Weights of a small GPT-style language model, trained from scratch on English Wikipedia.
Architecture: LayerNorm before each block, attention and MLP in parallel.
MLP neurons of a small language model. Each row is named by its layer, matrix (up: input weights; down: output weights) and neuron, and shows model dimensions 32-159. Each number is 200 + 20 x the weight over its row's rms, rounded and kept within 0 to 999.
Before each neuron's rows, "fires on" lists the tokens most often at its 100 highest values on Wikipedia text that the model never trained on. A number after a token or word is its count.

fires on: " Le" 27, " rec" 24, " New" 16, " ne" 9, " le" 8, " Re" 6
L2.up738,199,188,222,237,237,192,191,186,218,202,182,177,163,204,215,220,195,213,169,212,174,187,193,202,185,202,171,173,170,209,200,199,199,238,184,207,206,209,251,192,210,178,200,222,199,209,170,179,213,169,194,203,233,189,212,193,201,202,217,209,220,226,201,193,238,215,195,219,200,199,177,197,220,203,170,214,180,177,193,193,193,177,235,216,211,225,196,198,183,179,190,194,210,174,192,224,177,217,185,211,193,202,209,195,195,228,221,195,199,217,218,250,210,226,231,238,200,182,241,195,207,268,195,174,189,175,189,200
L2.down738,230,192,211,234,204,205,176,202,206,196,182,162,179,193,218,198,201,205,172,207,196,215,187,193,149,175,188,167,194,205,187,155,227,205,196,216,168,187,229,227,159,163,196,221,185,207,172,202,193,191,213,196,222,161,188,233,211,214,189,176,163,207,185,178,234,210,181,201,212,161,210,213,222,199,185,210,201,194,218,178,208,195,214,184,204,225,177,193,227,226,186,220,209,206,162,219,215,204,193,221,190,176,210,203,155,212,189,197,225,195,197,222,220,213,221,207,190,212,239,198,234,222,188,225,235,172,194,210

fires on: " re" 70, " Re" 18, "ction" 9
L2.up382,234,185,232,220,196,224,190,164,187,194,189,180,195,193,233,186,218,194,192,195,171,179,200,193,200,191,213,207,237,203,229,181,184,203,234,207,163,215,209,179,194,197,195,197,244,170,221,194,186,190,218,202,211,180,188,204,199,193,193,228,205,203,167,195,215,194,171,227,184,220,200,184,190,184,170,173,202,164,227,221,203,150,199,179,242,192,194,219,197,177,219,201,172,240,238,236,184,206,220,206,203,228,200,210,198,199,202,199,199,214,207,223,202,214,201,204,204,212,195,152,170,205,205,154,183,215,202,182
L2.down382,204,242,223,197,177,213,208,195,245,238,158,184,232,212,192,216,187,174,212,183,202,188,165,197,185,197,197,178,163,215,197,202,219,168,181,205,175,213,199,209,209,221,240,180,209,216,160,205,203,179,221,229,224,195,203,186,218,236,178,155,211,202,200,187,207,188,224,166,220,182,193,226,219,187,170,191,197,189,256,213,205,207,215,211,222,224,170,188,217,231,173,208,223,165,187,184,186,191,171,210,215,189,221,169,179,202,202,192,204,183,181,231,211,211,182,202,186,204,216,193,195,205,201,207,204,236,167,183

fires on: "p" 35, " o" 10, " wh" 9, "ob" 6
L6.up214,175,181,229,190,214,220,208,200,187,215,193,205,189,187,203,192,210,212,237,210,212,201,180,192,199,209,218,163,250,216,183,226,235,209,207,220,200,185,204,209,194,192,179,220,168,178,199,225,233,179,179,172,211,183,225,166,202,181,205,202,161,181,187,169,180,212,206,198,224,210,209,178,222,197,197,210,219,224,212,183,211,194,211,202,216,207,168,218,228,208,173,184,198,205,204,211,193,165,167,219,225,170,213,192,187,196,171,179,180,172,215,225,193,191,191,195,197,230,208,204,227,214,198,208,197,158,179,203
L6.down214,206,191,178,195,210,241,207,191,155,200,233,195,208,209,174,189,157,210,208,184,191,188,157,197,222,189,220,205,165,209,168,197,204,200,217,216,206,232,220,213,177,208,196,209,193,195,228,188,199,214,203,174,176,216,161,213,207,195,214,206,244,176,217,175,161,153,190,225,176,183,196,215,202,232,188,168,157,215,210,231,145,226,199,184,204,220,197,248,199,179,197,203,174,212,214,219,190,193,189,228,181,188,224,210,193,208,168,197,221,244,190,181,218,202,222,194,200,203,221,200,197,148,171,199,179,199,198,232

fires on: ".\n\n" 45, "\n\n" 35, ")\n\n" 12, "ough" 4
L2.up472,192,192,174,202,172,163,242,203,206,179,150,180,181,190,212,201,183,223,191,229,197,229,231,210,227,184,220,190,170,186,197,211,175,209,251,205,203,238,200,187,222,201,227,222,203,205,210,204,199,182,192,203,207,190,179,203,197,243,238,203,198,197,219,207,222,222,227,218,203,215,191,199,227,228,158,170,191,149,192,189,199,198,210,193,190,195,231,201,195,198,226,185,191,171,154,190,216,197,200,165,188,203,196,206,196,179,155,208,209,168,193,213,216,211,207,176,235,182,203,202,191,181,194,211,197,197,167,172
L2.down472,174,200,199,210,200,201,190,190,180,181,199,204,202,246,204,208,186,165,212,192,216,204,181,182,220,198,199,201,226,226,208,216,218,199,176,196,179,212,219,250,204,166,229,159,195,222,191,184,173,164,185,178,181,224,181,192,201,199,180,185,222,185,180,201,186,187,170,179,217,193,210,159,215,205,234,202,197,206,197,206,164,214,193,205,221,163,231,246,220,216,188,217,204,238,228,214,184,173,196,189,214,215,228,185,186,195,219,174,225,232,241,204,202,214,220,204,190,251,192,213,194,202,192,211,192,162,213,231

fires on: "J" 35, "ward" 10, "ction" 7, " off" 5, "overn" 5, "ican" 5
L2.up323,169,195,203,213,195,226,228,187,209,238,208,205,199,190,201,204,195,164,192,226,169,172,201,203,201,179,181,208,186,208,207,193,176,212,197,188,152,223,174,143,230,215,194,188,223,179,180,184,224,191,192,203,207,170,204,204,167,199,195,210,207,202,194,181,180,190,189,197,213,176,214,165,193,201,180,198,210,213,191,188,190,185,205,235,196,221,218,186,163,229,238,217,153,220,213,219,143,211,204,201,193,230,216,231,188,213,166,244,209,232,196,242,206,246,167,196,198,183,184,168,180,201,216,203,225,176,202,199
L2.down323,197,198,194,180,195,190,220,193,199,187,173,202,216,165,176,172,205,168,203,205,180,219,171,204,233,205,212,215,173,198,190,210,216,173,181,195,182,187,219,214,217,208,153,207,206,208,167,199,227,216,205,225,198,204,239,194,172,204,227,215,192,194,199,185,215,200,226,202,230,191,224,183,234,207,203,198,218,228,180,195,182,185,160,224,166,231,193,200,182,210,224,217,183,175,181,208,198,196,173,168,185,257,195,196,207,206,200,231,226,219,200,215,187,199,210,176,192,189,185,180,191,213,190,215,215,246,222,196

fires on: "." 35, " ra" 15, " ro" 6, " pl" 6, " d" 6
L2.up711,213,212,204,215,168,176,226,175,199,194,201,199,244,196,203,202,215,198,208,243,207,227,211,165,185,202,211,176,183,169,143,159,180,232,205,189,196,198,180,193,215,228,221,228,210,181,210,232,222,198,264,195,171,164,200,180,189,197,184,204,174,215,184,169,174,223,153,172,187,188,195,206,197,224,217,184,219,206,201,213,192,189,191,194,209,219,189,205,214,203,175,203,207,217,187,191,204,214,240,216,233,198,200,194,185,196,165,201,213,185,216,215,184,151,188,197,185,235,232,157,218,180,213,200,215,166,208,229
L2.down711,186,200,201,261,212,219,192,175,206,208,179,204,211,194,190,184,223,231,150,186,238,185,151,191,190,183,199,202,217,174,196,225,176,185,218,181,220,223,196,176,200,199,221,196,197,193,215,169,232,196,175,197,216,228,169,187,187,199,172,213,220,180,172,135,196,202,193,209,232,192,210,224,175,196,211,208,200,219,229,192,231,230,192,193,199,181,206,195,181,188,180,220,204,198,178,184,196,198,197,212,185,201,218,206,201,232,201,159,179,218,183,243,188,201,226,187,239,179,197,218,217,227,177,174,167,231,243,222

fires on: "\n\n" 32, ".\n\n" 21, " =\n\n" 19, "=" 10, ")\n\n" 6, " |\n\n" 5
L2.up668,200,193,171,219,174,177,249,210,216,202,205,169,193,192,200,174,223,218,166,193,205,184,220,200,210,200,228,182,185,213,196,217,193,200,226,176,216,202,169,226,200,176,201,212,205,224,210,194,217,204,194,206,230,181,206,207,173,220,225,206,168,208,170,173,210,197,229,230,191,237,218,191,214,190,229,189,188,183,199,175,190,174,204,177,206,192,195,228,190,225,197,207,198,248,214,205,190,219,186,190,179,186,206,173,215,178,149,202,170,168,220,177,204,191,185,196,211,274,216,196,196,181,219,196,223,174,178,185
L2.down668,186,175,166,225,175,148,205,176,205,195,228,174,207,198,227,166,215,190,243,211,171,192,217,209,214,200,202,160,201,216,200,249,185,198,190,188,213,201,182,232,216,200,219,221,198,237,177,228,206,188,184,203,202,206,190,165,211,213,197,165,213,189,199,176,189,170,201,207,217,206,214,214,199,183,229,200,188,219,204,156,211,199,214,187,198,195,205,226,201,198,196,211,191,223,232,218,184,213,196,153,199,168,203,191,197,128,170,176,186,196,204,211,216,234,178,199,205,257,187,174,181,195,232,167,213,194,189,213

fires on: " o" 47, "ased" 27, "ft" 11, " O" 6, "ong" 4
L2.up695,194,230,196,183,199,197,190,174,206,218,167,192,201,176,226,204,180,201,171,244,204,195,200,222,203,201,165,198,212,227,180,206,195,234,203,193,164,182,198,179,162,152,192,171,218,172,172,218,223,240,219,209,181,210,211,170,216,227,209,220,236,173,188,149,183,185,211,171,195,205,202,188,207,212,165,222,242,217,202,218,221,193,158,229,213,200,191,230,236,212,210,198,197,190,201,214,206,191,214,194,230,233,212,190,209,180,179,193,202,199,218,199,201,208,216,211,194,208,193,206,224,224,194,185,223,185,142,207
L2.down695,217,202,163,199,234,208,216,180,182,186,211,223,194,172,216,206,223,214,186,191,183,213,239,200,213,242,206,200,221,202,180,191,174,199,210,182,200,232,204,184,175,232,188,179,222,188,185,226,199,182,187,186,192,214,177,156,231,211,180,204,199,176,194,227,216,196,218,202,204,227,200,179,230,230,179,211,179,173,187,191,219,197,221,199,170,213,217,212,215,184,187,188,228,212,182,220,215,223,195,194,195,202,216,149,233,193,175,213,196,201,200,180,173,187,200,164,193,207,167,237,217,242,176,191,190,158,187,174

fires on: " O" 76, " o" 9, "°" 7
L2.up743,197,190,203,198,207,212,197,163,238,238,221,219,191,221,238,204,189,201,208,249,227,178,193,188,196,194,165,170,188,216,148,217,215,167,174,180,204,183,224,184,201,178,224,224,230,205,197,184,207,202,175,202,189,207,199,167,244,207,235,193,179,189,168,200,166,226,178,175,197,227,212,198,215,193,204,208,212,228,203,198,225,190,188,231,206,193,199,227,215,190,203,198,196,206,216,203,233,205,215,208,189,210,202,178,216,203,189,184,236,184,197,185,210,224,204,201,188,201,214,206,220,196,175,211,163,128,202,207
L2.down743,203,213,146,200,173,190,239,195,200,214,175,147,207,188,198,220,177,243,205,236,203,178,200,198,176,211,200,202,196,204,168,205,185,177,177,226,207,220,207,208,190,220,227,218,207,241,187,223,168,164,207,207,189,174,204,233,182,201,210,203,201,177,207,206,171,200,169,173,193,230,225,168,204,180,171,190,209,203,202,192,188,201,213,197,199,199,204,212,170,214,218,203,202,176,211,169,200,162,207,229,205,199,220,225,203,217,226,178,212,208,174,227,225,170,193,221,181,174,238,231,205,217,192,192,220,207,217,226

fires on: ":" 17, "is" 14, " |" 14, "en" 11, "l" 8
L6.up248,202,178,190,157,201,222,187,227,221,214,215,220,224,183,201,223,187,209,220,216,256,188,195,203,192,198,209,233,183,184,221,204,190,226,188,189,200,230,191,196,208,196,186,197,147,201,206,185,188,212,185,212,196,182,196,140,190,190,260,219,208,174,208,232,192,181,200,216,207,222,199,200,172,171,222,220,188,169,178,189,201,200,232,195,200,238,202,201,226,179,239,206,181,205,206,183,216,178,243,224,213,229,185,195,180,174,214,170,165,181,219,185,199,192,208,198,200,197,211,190,161,208,206,207,206,172,176,190
L6.down248,228,228,223,194,226,163,214,171,221,200,165,171,234,200,207,150,193,183,210,196,197,178,184,185,218,197,223,162,210,176,200,172,174,204,216,185,245,208,212,200,205,210,210,207,228,186,141,183,196,175,196,222,189,197,174,207,203,177,214,215,192,208,215,214,199,189,209,171,217,184,230,165,192,215,207,190,189,204,184,197,168,188,210,176,235,183,206,164,232,182,183,164,195,170,204,221,212,217,194,197,223,185,213,218,224,207,219,212,208,182,185,184,212,210,220,213,220,194,181,186,144,206,190,208,187,166,250,212

fires on: " sp" 44, "as" 39, " ra" 13
L2.up739,177,218,220,220,217,214,224,194,175,221,206,189,188,210,209,206,203,195,226,210,193,173,219,189,213,197,197,222,187,198,187,185,189,204,219,189,195,203,224,164,195,213,184,192,190,162,194,216,219,167,209,199,201,188,206,192,214,189,196,176,162,202,175,182,143,185,201,170,212,176,255,216,187,186,212,206,201,221,206,206,191,206,181,191,196,203,177,201,226,181,157,207,213,165,161,199,165,217,185,256,228,187,223,179,199,178,197,193,193,203,191,225,179,157,207,214,209,244,181,208,202,180,194,185,213,200,185,188
L2.down739,191,211,225,250,207,205,185,230,189,209,186,172,183,220,239,209,189,234,232,219,204,207,227,204,178,235,200,190,233,193,181,175,204,195,202,195,217,197,172,198,199,178,201,199,208,212,190,200,212,188,188,211,186,190,191,218,218,194,182,190,179,212,207,203,190,184,200,170,226,206,210,203,223,210,190,200,179,239,201,191,172,230,172,226,176,199,203,247,194,201,141,223,168,195,147,213,197,170,190,216,226,179,218,168,153,208,188,185,189,205,190,217,180,174,228,197,212,213,205,223,197,192,168,184,201,198,169,198

fires on: "T" 24, "A" 24, "O" 21, " O" 10, " C" 5, "E" 4
L2.up18,150,153,204,199,199,215,211,199,212,196,202,217,174,202,233,219,214,214,233,226,193,175,227,232,196,195,197,205,195,191,189,222,182,222,204,191,213,206,189,191,191,242,207,172,220,213,201,228,186,197,195,184,190,205,194,240,212,204,229,217,186,168,226,160,194,214,196,200,233,213,200,192,193,201,180,224,221,202,187,172,216,199,189,206,192,222,240,193,174,169,210,178,190,214,177,199,211,178,255,184,223,181,188,169,230,205,168,197,170,162,201,193,215,192,175,153,213,170,196,204,218,174,197,205,174,173,210,183
L2.down18,168,189,165,192,180,203,202,195,216,212,175,198,173,213,198,217,175,220,241,260,201,184,192,177,203,174,174,213,195,202,178,147,192,224,176,187,189,203,198,229,201,187,207,183,204,226,208,229,194,220,211,210,176,195,162,203,193,168,211,210,184,200,224,195,196,179,196,217,182,232,189,203,213,178,228,207,225,216,180,238,160,171,213,212,190,210,203,221,201,209,225,201,219,154,219,185,217,197,170,197,199,196,163,196,184,170,208,191,203,196,197,215,206,214,202,207,161,191,234,221,207,227,230,211,209,215,208,220